Weights of a small transformer language model: attention and MLP in parallel.
MLP neurons of a small language model. Each row is named by its layer, matrix (gate and up: input weights) and neuron, and shows model dimensions 160-319. Each number is 128 + 24 x the weight over its row's rms, rounded and kept within 0 to 255. Numbers have three digits each. A neuron's up and down rows have the sign that makes its largest values positive.
A block is one neuron, or neurons of one layer that tend to fire together. Before each block is what it responds to, as a language model described it from the Wikipedia text at the highest values.

Adjective word endings
L7.gate6:098162143150153124141115144103123165118143146133129133149185138145134104111126160143118089119145135140125132124145106145148151128150186160105169125149128159134153116133141145087145154126126170141121114142182108137103082139109109092097150140140112141120090082115161132138127164131130114098132117135163141127143132115133147106142127117098170101117125121073131145134102097137090126151114118094128131127166109105159134104151136142123111128068146142142117136146093141109126120086109097
L7.up6:138150165104125154077122154146168172122142120139145131145120165116129135161144137141123105116122144151142134110127103131174134129093139137116142106150124142137138128148109128144135126098129139108111092143133072109161108173140143129152078124138093138087125138124141126106150096158181122110089090149171148111163102170139117159146165130104131137149182109140153134095157095111124168166130097091087103122127124145127087179145113105158135163157179132127168083143169137115098124123151152
L7.gate374:106163124158112152108134136117127144120141130126100183159122138132147138068089130115112136100114129095134131104152131126143112128150170140098140130129119086113107164106077155104152115109135143141131140145173125092130142154129133131172147111121126132117132114132116117156128093122167123121128165141111153137123119130129193139114188171128109073133141163134105168126108109172103146140127103113167124139081088110150093090133130107109100130127166148148114126149110142135107124153113144
L7.up374:170156148126143174139078149142136170121167148102106158106100172103139142130121102136113093142125118159088148110122128143174137146151132144155118102148138130114104098133123118132132147135137144146131132116117133118167096122112128087125143144116078134143128133134164089138125178143093134118091138111135129143110121119118140137113153128072105091138143179095161111103083106129133134132100115115109156150126160123107085114081133138170118172164133107138131159139163090132104131140109116
L7.gate420:115139116142117127104132167154106178138130160117137105114116155133136138147109140140151125118133152079125114093176092095154123120114109153128172123106115102107161098120127110103141128113129103113129131149151101109099090090106142144134159088133128141145136146120149140102117155157163105116066149128160134122148136115108143110141190136086124155140141135150102140119146098111103134133115115144090117112099142128165118173116081101128082130077128213137131124169112121174135148109136116
L7.up420:150089142131140128143117117161123133137111097147173129086108135095137147155131088135116132142124144048091121122133108109156102097104122125117119131172130138092101122076134100130128116138098099101094146163132150134133117125116130102135121140130137139122142168116123151120132158112134108158117146116103119151106122117166157106090168100083142160106156156139082139108161098111121131135094128089121113154156145130151124134092105153125117124093167140137123115105153142157173098104119137
L7.gate432:152143126143149095076170138154122099093151146134077112140118153114103160146140138166166154102125128144111136110189065084137150142118167091136178127132139120145105146162101105144112108080149122111104121165119098135134099139121136113153136131119131163135122126135169133126164132162151101139114135135157187107122123136144143106133127110150102157094129110174112136152118086129113118164151167103155114127135103163135148137094163099109115165112153131167127140167118121127098139136142135
L7.up432:150114102133088131129089117136137169163129108131137125116124146129135150082161114132138108110107156151076162143102152111133124155143140131105124159103155165135154171102116103117142107113172100140139157128135131144140168161165137114119132166087149107139139147114126182090160168089116128159109102157154075131140120153141121115132170141092099130099172148128097120148125132101093102155122178106100135093162137121141147135124119134128158113112102112156108101110108108133154084131140140
L7.gate526:079136146129153127136125128110159164124145145108100115133127124156130150127148114114132109129172152134182150133155097094080090155148148116107127160156087141126150129146109136098117155148127133159084122142144147114125139151160148088143144132151079128114031105176164126126101101148095106178144163126124079119099128143130127142116174119112174130113115103126166137107131135145075156170071112148099103159124145134120098131131146129140136136133165144153062151141113140155101129101145145
L7.up526:121154147127136139083112186109131111103153110090143139140117117128168164149141114120104137137121104118145170175136107122145136136130134085153148135110133141110109142104025124139146113124124126124133107113112135127142145138118150116188133119110111133094141177100113128122135151168144117176106135149159127117138133131142136115126122123151126146107115136183124124115180135114166085144143150115128160104113139132146101108122135136185107122093133118109094143105176127136115125141124156
L7.gate636:096136126127131130112159158123154119116154147110151131178106094114123087122149175053120131118134148107108136168123144120129100113097161110119141111112130155132147134127129130110126148129153151131115127147155131129143103122138106120141112141070114102134101125103134137085148124153103123091094091189149132138172149157117117129112146134119100148077145091120099116092112094149121135169105109137125100113133129066130130146081105104121147105059092136133122166110141126156117163109147140
L7.up636:121161120121119115096111153116081121132121116180115121124131161148129147109136162108179148130123163155112135104095137128145120117143153088129129149164167132117140104137105159112206150109178092128134133176158138109145099126133120110150126064103106162145149085191134131135117131130137151139138129131101120122130162113128173125143154124088098147128158117120126140134117130118145106085114121158041111143158126136171098173092113113118115133118157173131134122140119158133108123143146090
L7.gate747:155156143166093129142134158128122141159099113130100107108144120149134128193156150120146135120095136159103152114149084132123167160166147145128114131114128137173119129072141108121133102128143115124094164128123129152165134145149116161158162132142168116132113129123150148107159173113142110166128135113149156157118107120142120076141095130127121152103125136129134126138128094118139094177109136078119120121146132149118168145112159121144119104094136082118100142132134113121134126143152125
L7.up747:125099130127162129081071134126161106135155127132115114122112134113130121142140143122098102127145134065111158074141116125093107125175138160136112142145149126150099139078144100104161118159173081153085191088118127136128097126143134138127124117130118163131126113149121105111155158176096141153109156159164138152127130150106099077117124124124121116100125157109161126120121087118124119136137145130112147172111128111157145104120125121126127157118144083141118151132166162145124094096129136
L7.gate758:125106136136183131145123105142086115105147098134143131128186129172146147102147144124130129128125135144096111133131067106127135200136106189136142110130137095104151133122110147119147102123088141140121146155161108119084156102110120131145156112151127110134145131153167186198145132138119128154137142143129164099135089133114168097115099139082155105144146113110078128128148127135119105170148147084145116103110129160125154126124118119110125106103147134076149061120109120135137125111116160
L7.up758:120120086118111161172101134162135157101145160078155118152137157116143124129105117118191109108119122100118156105110133148111125141071141081146164147147077101144141145129178136142129111157083131111147111183140092095104124151157126111093125126110132133138105137159136118142103120121103084135162085153131115132133137104123148149098117114150122136134071159102113133139132148134127116137159110108158117110131093172147177102139088149073145097098108130106145152104173102149145130137133117

First-name final pieces
L5.gate497:139137127148160100137107123119106152141107152089114132117156179106147147130120160160132137092097120139157139144102090183132157120184143110084117154126121134123162118126147116185119120137132151125154156108136149142142128087114155155116137114139152159146125125122113128113108139140139118132078121113134134118114108173123125110196138115156090124208119149125143134138099153125131088111136130102122165127118091117117176101101100118169083133132151101099142090104109132139118160146140112
L5.up497:140135121126131116140120121162112104097166163113125142137156164164130144152096132113087188119142076136107103125125147101092119127125171146136125145122114139146117101103117141121098121137120130099125180161142146147116115164094158115140127101125128126098127122132098117165100153121108158170104094140151159106094118110143144164137141135163124171121085138151126109140115164143155130143137144130143125113113096153118150140122104099114173121141152126094159133121126135166122149153125106

Adjective-forming word endings
L5.gate347:148163137150104154122112145134151156068095114129098156103128141098151156113128171095105131126130137110130162139121131134138131164112135081156153146170127141160113120116155149099143170137102094099092142122150140101121150161144123085122117118128093133130066121131123120108126141131119095122134161146129145134103119120130144151126120111147106098130143121158115118102139096152103097148123164117114083115136125086145128141122148124119114154105147126141129141140120152130166091099140119
L5.up347:121134114102109101097155159128131141106130205131087144117103153120106136123134163123141124119137130097087139140141135097142102189093136144120133159123100142144141179109135140138130118112128100142086092136119139090124122161161120130143125134120114152109143137109124121169148175169143120087085113103117122130063150114132151110148129111131103114138155107144094148133155139121131097112089159107127111127117089204142116141106119148091088166116140103157123115159136140147110110081124127

Mid-word name fragments
L2.gate3:083127124158155127123133135152162165136105123097160148152118116134151138106119124153112131109126157130158141059153098123090177135116141190128139103110150133134110129134106131150125166169114115130125125173118152114149105171120129139098077161091115115113126169101147152140126118130106121140118075082159163170113203139118132115162147111103116142152111124115116135100150103094106100150145114093144103172103130129133124115164159113143108124123123115102123164129131157153115151152120137
L2.up3:158135095152111121112109103121126086158112180142161116114136154111134126124138098148135096122079124116130080158161127135150153109148131161097149165158112136088138118091166132119150087197141133107094134151099069159188127146166144134150114146137163102157110116106111154091111123124107113192150146128089148143126150120140079096142111139101113112113107128132155131135137124141071097184134100077154118121110103118136163106125143145120077139153117125124067104128125103075089096128099105
L2.gate81:133127160126155121122117105130107138151158126116093135096149079151124145119164134133160062105120115134100160152131140152114148140123162111153140102111108135138172085140112118124077081118130141161114128104145144153108129137134157135135097121129155105153132123083140101119087152127129093073111136095145158140108104140106134124152142097160103113110058110142149166125153156116147118097138145116146085110116139151117167110081122094150077127133100140095136085136100130136172101147174086
L2.up81:142139180141131169097128127120150139093100128137113082099159142142128141067088133111152147134113138113119127091070109121146170071082117109160146132135177122115088122115088157123139119151180122119164201101148099130116137114100126113152147162131117132137130137101130142136133149153133135150116060160112128088110147127155129192109101147128117096089106142115132149106136138095078151140129124107164112149134105134125160152140125131135103116186167061134139133135077131132141126137135137
L2.gate108:163120163103198106130138117141115121102142111102139106095120121127113107128094146122115094091122159106136122094110111138147153128146093150095165120129165133143115164135143176117118114171113135145121152131144136160129104121165140111179109118165121095110122165089114179179118154148097158143106069089168146140138146131147168116141098120112131097139142116127164124119140113111098099156145129148137108120147093159145094145139127101127170103117110107116113141146112146084164127169092111
L2.up108:127116157126128126153166084075127122139137129104157107128109142098140126129145112136145129163111084105128118119092109117126126142093113161152128127148112108120140094172129097139133144163136120089134177132114141127100146143128106114128103151153124108166171150143131105169129145141080150085155133086107138149117153121110106147102089123191157153136129087148129121099126121103134131119128135094158115172102169087118198131175132148135147129122139117153122136156136109132152099149087173
L2.gate166:160109137103146161106134119107128113095141145134110086111166127124137104083116117141123154141110069098150139113132131122118124143122148122144120079134175134129131177091089126102167170101135148118088130138126157130120087101162113128172141169103103152106089130119124127131124115141124113171133120099140119141139141108124140141134134138189101139117125136091121111107149152117107127115145137135128156123151119125126131150120173095118103120109132145136137141133085151102120115145136161
L2.up166:172119126140185141091133139105136102122118149075132131129145075089110136125148083190112132134104121154172130109165123143133128127123133111128148112197128106140126106132132127118141133122159139104081146141157115141135109099082082139138100112137124119112139122147185115116107158147119165126115120101144113127112156141144152125168139167130145094146065129128101081167124116144096149130133137124146121128156100093161120156154168115134066150129111109090113114120106118123105121151144109
L2.gate258:108193101132089139105136114129139143143139140113090099121151154105105122110169155133137127136107111129146139049155150142127131095119143097111111141139128153103151134143164157055077137119132152104101132120101097125128069083106097122132127153108136091149093152105102101138101117103147142131071143128119165188136122145146155143093116108133107165118135052139139111124133086154134123128149154178113136145133139130106102107109113125122095129161130099137111126141167076096126092104106132
L2.up258:134134104127141148117128156180105094104138103140123148112118145165127094153141133141118174127179124135146102139118112117130129133122104112130125108165124108116111118154132116144102111129159157128076136076148122128125138111148124119156116162069109085073147117121124168117123125125127077153122092087102160116138122094146105167168106148088136128097110101140127128121148139173169133126133114110128099138148102139132137156148118121113125148107106118149127124122133169083140122150092112
L2.gate569:108139150145111077137164139081113148123106130121128139119157161115177107107133166104162137139125163109142150141108134152112137120105161118094120106129146134119126132137165112085130149122149141121128116094158154108150130110122147120086101167124179076169096106135129179141120132127080145119139104104129114122057149130126141113107100111091116145084154101099146134129161158141119143154110143129095122096134133129141154128109133131111085137157124093126124121140118124130134125159117126
L2.up569:093156128165081118136103170105161184120101156120165141132126146134122153142060102089127161103133148082130073147134127145104147073140139156124156142094152095185110161120142117127120129159097165132144091132165105109103148147107209113106119111133122120100145149143119105109134085122130138126125112097121149151131118096134116110149155118153150133091117122118100178122101112104114160112130164141117124095125135137154131121147129089134121113120105159119075125127114149118162182147115092
L2.gate761:156172165099136120139138135097171095111127140096097128140159160102130091102106137118138144157103110123140142139113144115113141093169102137134148147135158094131121100148160142119113125140130127134117153140137134125080121100106093120128148141105139143120096128149101150163130159110110149165098112115121149142130102123118152126127097086177128158116139122126124185122155129113110111126111152137147106142124126121136116144128167100107096156175116168137108140148096160133135140149119118
L2.up761:099100191172122133147160159167120108124139108117177124183125117071139087146165162100119116118143062112150122126119141116101073104166137178130162130068134147165114099077093131111166103135153134130151150139097102101121128122116135140131119129140133135144132133119098168123160172112131136129135145112165112155116137142114153182112113130097127149109104135142124107123115106151125121133129075120118101113167173156107104151130140150117110123115110165140168147132133131123151135116137145
L2.gate767:148138167155142125157162136107107147138140144105121117106156128157135055133115180140146103092130132160140135083148118143135112166105115141155129141168132102146096114114116143107110113062144154135123139149104119120158111130133125156115159107113133120125112102130142116125099144164073157149127135155145128121109116105116119092109096086171116083151074108101144179126128114113158076163130131106102093139104114154112080148119153126103099155148130138161116154182118143109152144144100120
L2.up767:099083124160131162101124112113159146140126117137148151118155145080142127111077123152117151102100128142100157125111153110102130085112100096124123149139116087134117118099117154103169128173145140145117153105138093091107112102104128145128119184095152097124132087094129138098100165124125085143151091122162127101132148112156131158159119123128174129102111119139143103117171121089133145095130131084183126116127120138118101110134126123171117160117070109116140105136116131102140150171090126

Name-internal word pieces
L7.gate34:114142117154118114118084114120108129135107136171155094111134151144183142131142123138140126126134129080123159121132125111135126099161099125127103144157098119114103130135114103178158160125116140168104165111130142116149128080135115107085142129164116117143101101147123135142100120093096105151131111113150144126105129140110094117128096112111122113103149104122125152150151170136090098155106079104086129110154128133094124131123117121132139112158127092094107113071133129112140177163143101
L7.up34:131100105113111092113099153095136127095132138135123167111122132147110140129122133164111120135145113103128140108083138141168116103118106113189170144133152136139143115106154138109108170078111120123093113132156119103131141113102146121101090169134094134153108111127155123160129114130090111145151137147159134117091127107122155083126138121140111168111156101136133172088165140134106104173112104100105114099136118149127148123110158077142122161121143127129183134149145147140176155117160133
L7.gate252:093159104134135116133133128111096143127118157114088105162150140137124177120081173158131164123089114164141157130104101157181141116145142153127143136095078098136161108124093155149071131129150168125186167160153120121123135117085136119109120132143137151167158121150156125212133138135145152143062125141132121133152176159108160144154103135140130069132124156127136125148126141134076115069132127102091093159087124146150181115099105094141143112133155103094141111096112150150138152122121107
L7.up252:128153122160139160148136145109111176142125134124127146132141145111145109166134141173142134136138115123170167139119128184119145150170126121108130182119129140096137131132148096121114179140115177118150186117160120150101096128105144134087091147121122175122162088151106135157130132127118135106099108120104131127152132151071143134123123119137126148094123126103128144100144142129127112108121117141100149112169146151150149117099112141096141088132160092115131133163138139179185164142176131
L7.gate256:142166144126131161123138119080110155125110126146129173117113114145160147112127161120139178116096113159066133113105110136114128127177153153139113128146186142137152119133163128151138150131169157119170156125174090110115076087123129083160127208140129152108121157171119109137119163116109148166089137133155117102139112132125154114124128119079111111092094144140154111105107121133102130154120156107134089120142141139138146104115169120117118112109096124097133109105144115123177100121110107
L7.up256:110113115170112167118110112086174144089129108147143128107160092156115137148144119139092138119144108157101133123099112139104117100171097121159169147127153143106124081137103110093147130150147122160110153125073117182127123175131149109172107123099134101091093098153132152119112151158094177155120125136117141120084103119137138078133101120084097146135090122168147148098117131100131099135083100147139122110127150135145108167116144135129134165180135136122124104112124135152163117136128129
L7.gate262:145153095120117134114120171125127136119139130085120125138148161142116104131124139124150111122133114119127155105134076143115160084153130138103125134093114097156122100144148122141114141148176152092149127121148116105159125097118162135139096149117136132159121138134165126156099128149110152122106151119155174108141133171155110149133129106147174132133166133178133132087114136154104113102100115140156109116064108100146147154160097130120103132132122106096119112072130142121134154127119143
L7.up262:115152119160133115086123079087103096125119088081142118114179117117152093155116115112099115138167138130161117110128118139143157117108155092178093105092131111108124117147153120145151144113116194093119169148145120128161151151126156119125144105115132126138112103153158096178119113087103161129111127128143139118115134124126125090134154125123105122137114158139157114097112152155110118142120134120102133159125112120106157100115110111075136093140130108105119128116144121197132200107180119
L7.gate332:105161135129123097135124156144119140087107141116138163092127149115126137144118150124104152138138180124134127118155159147171124123141111125123145133150139127156113056118115166158096152090135130105138174097152116128101079175151111141127102170138155127091134091128138129165095144118126128142102147108128170065094117129132125132131142146150140122125102150191153119116111140115104136107162127130136082133079106097164123145141108110107147178121086087139153133111132096145147145138105143
L7.up332:113167102139127114148131181089119136102142095098152135124133158118107128129093117141126127144133118160120093134108109170132174121154155151120147147135135158127141140168162113132154111109159121120148144121133075100088150134104155132123111125136128143082122117117121124112120142154113114109128140103176119159116116155126097117124137126134079109129148108141158168154115121105139139197198146094138107128139135153108128115172116128073112131142150114105138119107125088149120179157127125
L7.gate408:097175144123163094160129129090135157144125142110135114094136154098143144112150145149195151116131134141112137145126123151141164137142116146162127108159145143134091124151138125161109164139150152152146137142126085113098152160129119114132163149156116135117110100153154168168071115128152117134126135124128171120108114135151177062186145120141119100150092127111158136126142126126100107137124171118146122115063134147117152142115125081165108162115127112095123126087133121154134124181148152
L7.up408:130136119125149096108109149125091143136074115118149136102146128127131151121086114132132144129138120154119118148127108127134157097085130197168123117145143163090111163129135150129131133094165181115121129120115115127092120141129131085104113157190147105130125095103130112138095134110157137107141156111153169125111132137120181096132167121129067130185135132110146129158121126126139120124154142108137105121127147139117080087170178089116107201160088136131148113131135156128134127131126144
L7.gate563:121177119124143170122135117113107135142133115081104149120142143131140131152134131149164088116117093113101134133133136164131148130152142103131144148110139109169127080138165135129112192118129122100138120134114099151095118150098133151169113150110132083140149129124113130158105118124138161151098141156145164096140136159123157137149159146182110168165153133172193105145154107134106123118111125100175128155061142152115169140154129102170149140127145108122115093134081117133157164153128094
L7.up563:134144137135166151115125141129137141128155159111105090129140146103189164151100144140140114132119091119148115130133128141126155127153142133098134138120160117114128077149132085157133125091133140113119173108147152115161122113148129128142096147115161147140136130157112114174106134130137181127111132144167135050125097173144117101160117121149157105131122143127139096183157121096063091127120132123159132096098096142115137106140104108125131093120142130086111122140084116121102151164111138
L7.gate659:106131144153114156141126125086030122138144124118148121089136148125103108122114124146119152120137059165176123136098121152122148082114102130135155106116144099102130131146135129132110143116114147115135075128110119158138133108128137134152153105149166145142127151135166116133138131127133159127150107115137106142127125142151150106123142135178116111120096101163151105143108116143094183112102146101133114101082125135111180132136150115118129160139154139096086095119092137126132131143117138
L7.up659:124170103174101120115115133138115073118101125178143125123148110074143108114176086080125070136115108158159123123115136146145117114118146107119138148109146117152155102121111141132152127143156153108144152095100159164169132154125108099108131118156149089132078142134149151129105116090100134131123113084118112102144147157140118112100144091116136146107147109150092110104119134127108161157133138133129117162088114105129123147129120153092094148144155095130140113166143149152099155133119099